Weights of a small GPT-style language model, trained from scratch on English Wikipedia.
Size: 14 layers, width 448, 7 heads of 64.
Architecture: LayerNorm before each block, rotary positions, no biases in attention or MLP, untied embeddings, attention and MLP in parallel.
Training: a variant of Adam for these matrices, 299M tokens, 9131 steps.
MLP neurons of a small language model. Each row is named by its layer, matrix (up: input weights; down: output weights) and neuron, and shows model dimensions 112-207. Each number is 50 + 10 x the weight over its row's rms, rounded and kept within 0 to 99.
Before each neuron's rows, "raises" lists the tokens whose logits its output raises most directly, leaving later layers aside.

raises: "2", "1", "3", "4", "tory"
L9.up1709:35 65 40 66 50 58 54 54 35 34 51 56 27 55 45 57 64 54 54 58 66 55 53 53 26 51 54 32 91 37 58 60 43 63 47 45 64 54 55 58 53 54 55 56 53 50 43 55 51 35 47 57 45 48 56 49 41 41 55 67 49 63 36 40 40 59 39 52 57 45 36 45 50 59 62 50 60 25 60 33 34 62 37 46 37 43 58 61 55 30 42 65 58 56 63 49
L9.down1709:40 37 48 55 63 43 47 59 64 53 34 43 58 33 45 38 45 49 64 48 51 61 61 50 71 41 54 49 45 34 82 41 44 46 49 44 54 50 71 49 44 63 37 51 63 42 42 42 60 72 44 37 55 50 54 56 55 48 63 42 50 52 51 45 43 45 40 51 56 61 52 47 26 54 66 37 49 62 52 66 35 54 39 40 61 67 53 47 51 60 31 39 61 56 46 36

raises: "e", "ed", "el", "one", "la"
L9.up563:61 41 48 47 55 45 49 50 62 21 45 51 65 36 72 59 65 48 57 53 69 44 55 43 36 64 47 56 66 57 36 54 33 60 39 39 43 65 69 47 74 58 43 45 40 45 40 45 37 34 58 66 45 58 53 42 65 39 49 56 50 42 44 55 37 32 32 38 46 57 60 42 48 62 45 36 58 55 43 52 50 51 57 52 58 45 60 45 56 39 63 65 56 36 63 49
L9.down563:46 49 39 78 53 42 55 62 43 45 60 43 48 58 51 61 56 55 43 36 53 55 44 57 40 59 38 25 40 56 61 55 41 46 51 32 43 62 56 53 44 56 55 73 59 57 42 47 48 57 39 43 50 48 43 70 57 64 39 40 60 63 38 52 52 42 43 66 60 61 63 67 51 55 42 41 57 37 35 59 64 62 49 41 64 49 41 63 58 43 36 55 51 27 60 49

raises: "er", "ers", "ee", "ance", "e"
L10.up1136:63 32 52 55 41 43 47 36 25 52 51 46 56 43 47 54 58 52 45 29 55 54 45 75 58 49 63 66 33 41 59 57 52 40 60 41 41 62 70 67 48 63 39 34 47 43 53 40 46 45 54 55 49 57 37 61 71 77 29 49 59 57 39 46 50 32 47 45 55 43 42 53 57 52 46 40 63 67 43 52 38 42 68 66 51 52 39 34 45 18 55 50 49 71 43 59
L10.down1136:42 47 61 42 64 62 49 43 53 73 55 57 39 43 43 44 41 48 53 48 42 44 57 57 53 49 42 23 57 58 42 44 51 34 56 63 54 58 70 43 43 62 48 49 67 75 47 44 40 43 48 55 49 56 55 43 26 47 42 43 69 45 39 31 52 43 62 52 56 51 32 51 47 46 47 70 52 51 44 57 43 49 49 45 60 42 71 59 54 59 40 40 50 26 68 53

raises: "ers", "er", "ed", "e", "nd"
L10.up1574:70 50 34 63 37 71 47 32 43 55 34 59 44 27 49 41 31 62 46 43 68 54 49 44 45 55 72 62 57 49 54 51 47 49 45 39 44 52 57 41 56 41 30 50 44 44 63 52 47 54 29 78 67 54 36 38 62 52 58 35 41 38 36 51 34 35 31 55 42 52 68 40 56 42 56 44 57 59 65 51 63 47 57 41 58 43 41 42 55 37 31 51 51 32 53 33
L10.down1574:42 52 62 58 43 58 27 44 45 65 60 40 44 65 43 57 75 41 39 57 44 52 39 65 37 55 60 69 40 46 37 57 57 47 35 52 54 42 52 58 53 55 58 41 43 80 36 56 49 62 55 53 43 61 58 43 40 62 41 44 51 44 52 47 42 44 39 52 59 52 45 43 28 47 44 44 59 47 53 38 54 57 42 52 51 40 48 38 67 45 68 46 51 58 76 51

raises: " are", " may", " have", " is", " were"
L9.up316:54 49 31 55 48 35 45 42 45 51 31 47 48 64 51 52 49 49 46 52 46 62 46 38 57 54 54 69 39 60 48 33 35 56 42 42 41 61 63 47 51 37 40 50 46 47 44 59 56 53 46 49 60 61 35 67 42 57 38 45 48 51 41 56 30 62 29 61 68 52 45 53 61 59 56 40 63 58 41 59 60 54 53 61 58 41 38 64 66 35 49 43 55 43 73 56
L9.down316:43 70 61 55 52 61 71 53 56 46 57 32 58 53 53 54 64 36 51 36 43 33 58 59 51 38 54 36 64 50 41 61 63 50 49 55 63 41 54 58 42 60 48 45 42 53 58 38 59 30 53 68 33 18 56 30 55 46 62 53 66 49 48 43 70 36 64 42 30 56 41 50 41 40 46 50 52 45 51 60 50 45 51 21 51 55 55 35 36 59 51 39 43 44 49 41

raises: "7", "0", "5", "9", "8"
L9.up424:31 40 47 42 49 60 28 54 53 43 49 50 50 47 40 61 42 65 54 43 57 51 41 58 49 52 43 30 52 66 44 58 43 45 55 47 57 54 31 65 64 65 52 46 53 44 57 62 56 63 44 52 51 48 41 53 40 73 67 41 49 51 39 61 40 51 54 47 56 36 73 42 48 53 47 44 46 50 72 51 50 44 52 47 49 38 57 29 49 50 58 55 64 29 38 65
L9.down424:61 54 52 43 43 38 70 44 40 50 53 62 47 50 49 31 71 33 58 51 60 60 45 41 44 47 59 54 44 30 51 45 61 40 60 56 44 39 65 50 34 43 52 54 51 46 56 47 43 36 43 50 60 51 46 65 46 40 46 57 55 64 37 47 70 58 47 49 60 72 47 61 60 45 60 54 54 39 31 55 53 48 56 44 52 54 53 66 59 43 43 40 35 60 54 34

raises: "’", "'", "time", "ries", "erie"
L10.up54:49 68 54 46 58 47 38 62 61 49 60 53 58 49 46 57 55 54 52 56 58 63 63 33 38 41 39 67 48 64 44 61 38 55 48 37 39 46 42 57 59 47 50 40 36 25 60 51 33 40 50 54 69 26 53 38 49 46 55 42 40 50 58 52 47 56 38 59 48 67 49 64 59 69 48 52 60 49 29 32 48 60 46 79 57 59 51 49 31 51 56 50 52 38 47 46
L10.down54:48 72 58 46 46 33 60 29 55 58 59 44 30 50 39 51 58 38 47 25 62 60 54 53 40 48 52 47 58 40 48 56 53 62 69 58 50 54 53 43 56 47 53 46 72 49 47 51 51 54 58 61 46 52 52 36 55 57 41 53 57 49 41 42 44 29 58 42 43 37 46 48 53 41 57 44 53 52 54 62 60 51 47 39 45 48 32 34 55 67 52 44 42 57 46 33

raises: "9", "8", "5", "6", "3"
L4.up1170:61 52 40 45 51 58 34 52 48 51 34 41 57 31 50 63 43 54 63 34 66 40 41 51 63 48 39 42 41 58 39 54 34 57 63 56 58 63 32 35 49 59 59 53 51 60 35 53 40 52 49 46 42 57 45 58 48 95 58 32 48 39 50 51 36 50 48 34 50 46 66 55 60 60 46 56 66 55 62 39 51 42 46 50 40 50 66 46 32 49 59 35 55 52 33 66
L4.down1170:32 53 62 61 51 37 60 47 59 55 58 57 42 64 47 32 56 41 48 72 37 52 66 36 32 48 65 65 57 29 64 54 59 46 38 53 50 35 61 67 57 42 33 44 45 37 52 45 52 50 51 50 50 51 53 44 47 32 45 56 48 56 45 46 73 49 57 61 50 58 44 44 46 27 51 44 38 53 46 48 35 53 39 60 58 56 33 54 60 38 45 54 59 53 59 23

raises: "ect", "er", "ective", "ero", "lit"
L10.up1149:53 48 58 52 78 44 51 58 32 56 44 44 49 43 36 56 55 52 47 50 51 52 30 46 53 61 22 55 50 38 21 68 50 64 51 52 73 40 42 58 46 50 50 47 49 62 59 39 49 57 43 42 46 45 47 44 45 76 58 50 17 61 58 54 48 62 58 57 48 49 57 55 65 65 53 57 55 54 54 51 68 44 50 64 38 41 57 75 47 47 52 69 55 62 60 46
L10.down1149:64 44 47 53 51 58 54 30 72 62 44 48 39 35 39 42 47 53 61 25 65 40 34 55 47 38 59 56 47 46 43 49 60 63 30 28 48 37 49 66 41 52 51 52 60 36 47 45 40 55 45 64 64 34 63 47 51 61 38 47 45 49 53 25 51 48 49 55 46 34 39 35 42 36 66 51 23 65 48 54 67 51 58 45 59 37 57 53 53 72 40 57 66 59 56 40

raises: "1", "2", "i", "3", "ial"
L10.up30:51 54 50 66 61 59 54 38 43 54 68 50 39 44 70 41 56 51 48 53 61 47 54 44 43 47 55 43 58 48 67 50 39 47 78 53 53 37 62 71 66 62 30 47 47 54 49 35 50 54 47 48 48 71 41 48 47 52 53 42 35 58 50 38 26 50 43 53 57 35 45 55 52 55 69 50 53 44 33 51 57 63 42 47 32 54 72 36 53 43 40 44 50 52 49 45
L10.down30:48 56 46 59 54 52 58 66 43 62 52 41 42 49 46 42 45 49 49 34 40 60 55 57 40 50 74 64 36 35 55 35 63 41 50 51 52 74 54 48 47 48 57 39 56 52 37 48 61 48 47 60 59 48 56 46 61 40 54 43 51 38 53 42 41 57 39 48 44 56 34 45 39 60 43 43 43 64 45 54 49 54 57 39 51 50 47 61 47 51 36 68 50 61 52 46

raises: "e", "ers", "er", " date", "ably"
L10.up412:73 62 48 61 62 51 47 46 37 52 54 54 49 51 63 43 49 56 68 51 46 47 27 41 52 55 47 43 44 54 52 65 43 59 60 63 51 50 59 55 65 72 44 39 39 52 69 33 55 55 56 42 42 51 43 33 53 89 51 43 37 42 65 44 42 38 53 63 42 21 47 58 52 56 52 47 55 55 51 63 51 43 54 47 40 46 45 44 48 62 53 45 40 43 45 52
L10.down412:50 38 55 34 34 65 44 56 43 45 56 61 45 44 62 34 54 52 58 35 50 43 63 63 51 54 69 55 48 57 47 43 43 38 46 51 49 52 68 50 43 58 43 54 61 47 51 54 33 44 41 47 52 41 45 51 62 61 33 22 45 50 35 58 39 56 64 52 69 53 55 41 42 58 54 60 60 54 68 54 62 33 56 47 58 43 34 50 54 56 40 50 30 29 50 47

raises: " are", " were", " have", " became", " will"
L9.up581:46 52 32 47 52 56 46 36 47 47 20 42 48 51 52 64 33 53 58 60 53 56 38 36 24 49 57 40 40 62 50 55 47 58 48 34 44 43 45 46 43 48 35 42 44 47 49 48 44 58 45 45 57 64 47 41 62 58 60 21 53 50 51 40 44 48 25 53 65 44 40 48 62 66 53 45 52 63 59 55 29 46 53 73 45 40 49 52 56 42 56 61 44 59 61 76
L9.down581:60 48 56 44 55 63 61 56 62 46 64 38 42 41 46 64 60 48 43 34 54 49 51 55 76 30 47 54 43 35 59 52 61 36 59 53 55 57 52 50 57 59 59 45 52 68 36 40 43 49 64 58 27 42 50 44 55 56 46 59 57 43 46 44 56 36 66 35 34 49 54 43 46 28 43 67 56 46 46 56 62 59 54 18 47 71 60 35 43 51 55 48 55 37 54 22

raises: "ting", "ers", "ning", "est", "er"
L10.up987:53 67 57 73 46 57 50 52 48 60 46 45 52 61 37 46 53 54 51 60 56 54 31 33 53 36 46 54 61 62 62 51 64 55 44 65 51 59 68 46 49 39 45 61 52 38 48 49 57 46 36 51 40 49 26 54 51 78 51 46 42 49 44 27 51 34 52 61 48 46 53 50 55 68 45 45 51 61 39 57 43 57 45 51 50 62 39 57 57 53 49 65 55 59 70 48
L10.down987:55 48 53 33 48 42 43 43 45 46 50 54 42 58 50 55 66 30 48 48 33 40 52 50 28 45 58 52 50 29 32 53 36 61 36 49 66 61 44 58 48 44 51 62 62 67 61 57 47 51 63 52 55 43 40 46 51 43 47 70 65 30 43 62 43 61 57 39 56 35 34 49 44 67 40 62 29 54 39 43 64 41 58 49 35 54 54 64 53 60 60 35 40 55 60 48

raises: "6", "7", "8", "5", "9"
L9.up1413:41 37 54 50 54 82 47 42 46 58 44 42 65 56 51 70 49 41 61 44 44 51 45 66 46 49 56 46 36 38 46 55 40 47 48 46 42 71 42 50 39 59 63 53 63 53 37 50 32 50 57 62 37 52 48 34 39 84 60 33 55 51 47 57 34 69 46 52 57 25 48 55 64 67 42 64 57 48 65 48 41 52 43 52 40 58 63 38 59 51 47 56 48 34 60 57
L9.down1413:56 55 46 66 42 30 48 49 42 44 56 59 44 46 57 39 69 58 32 45 48 51 60 32 41 44 68 46 52 53 41 48 69 39 47 53 58 44 61 49 56 56 47 47 38 38 65 44 47 46 37 55 72 39 45 49 66 24 43 65 45 52 44 53 54 37 44 54 53 68 39 59 39 23 46 25 50 46 35 47 66 56 50 53 67 41 57 34 44 60 42 43 43 74 47 46

raises: "ing", "ers", "pet", "ping", "ed"
L10.up1368:36 52 35 53 55 60 33 34 46 38 47 62 42 45 69 65 41 44 43 44 64 50 45 47 41 64 45 51 62 49 47 55 36 68 50 55 57 53 52 37 60 57 32 44 53 49 61 45 27 49 47 51 50 37 36 50 61 58 54 43 59 39 37 42 38 35 46 55 56 43 75 36 60 58 38 47 46 36 53 45 55 44 35 64 43 52 64 49 48 60 46 58 65 51 50 63
L10.down1368:34 57 41 65 39 59 48 52 58 42 71 56 43 45 33 47 60 43 55 40 73 48 53 64 44 42 38 56 45 48 57 57 32 17 43 58 56 38 51 54 63 38 44 57 58 46 39 62 47 65 34 50 52 58 49 56 49 48 40 49 57 53 46 48 59 56 30 52 59 38 51 58 40 51 52 61 53 55 49 62 61 40 60 47 60 38 57 33 55 60 68 39 41 70 59 53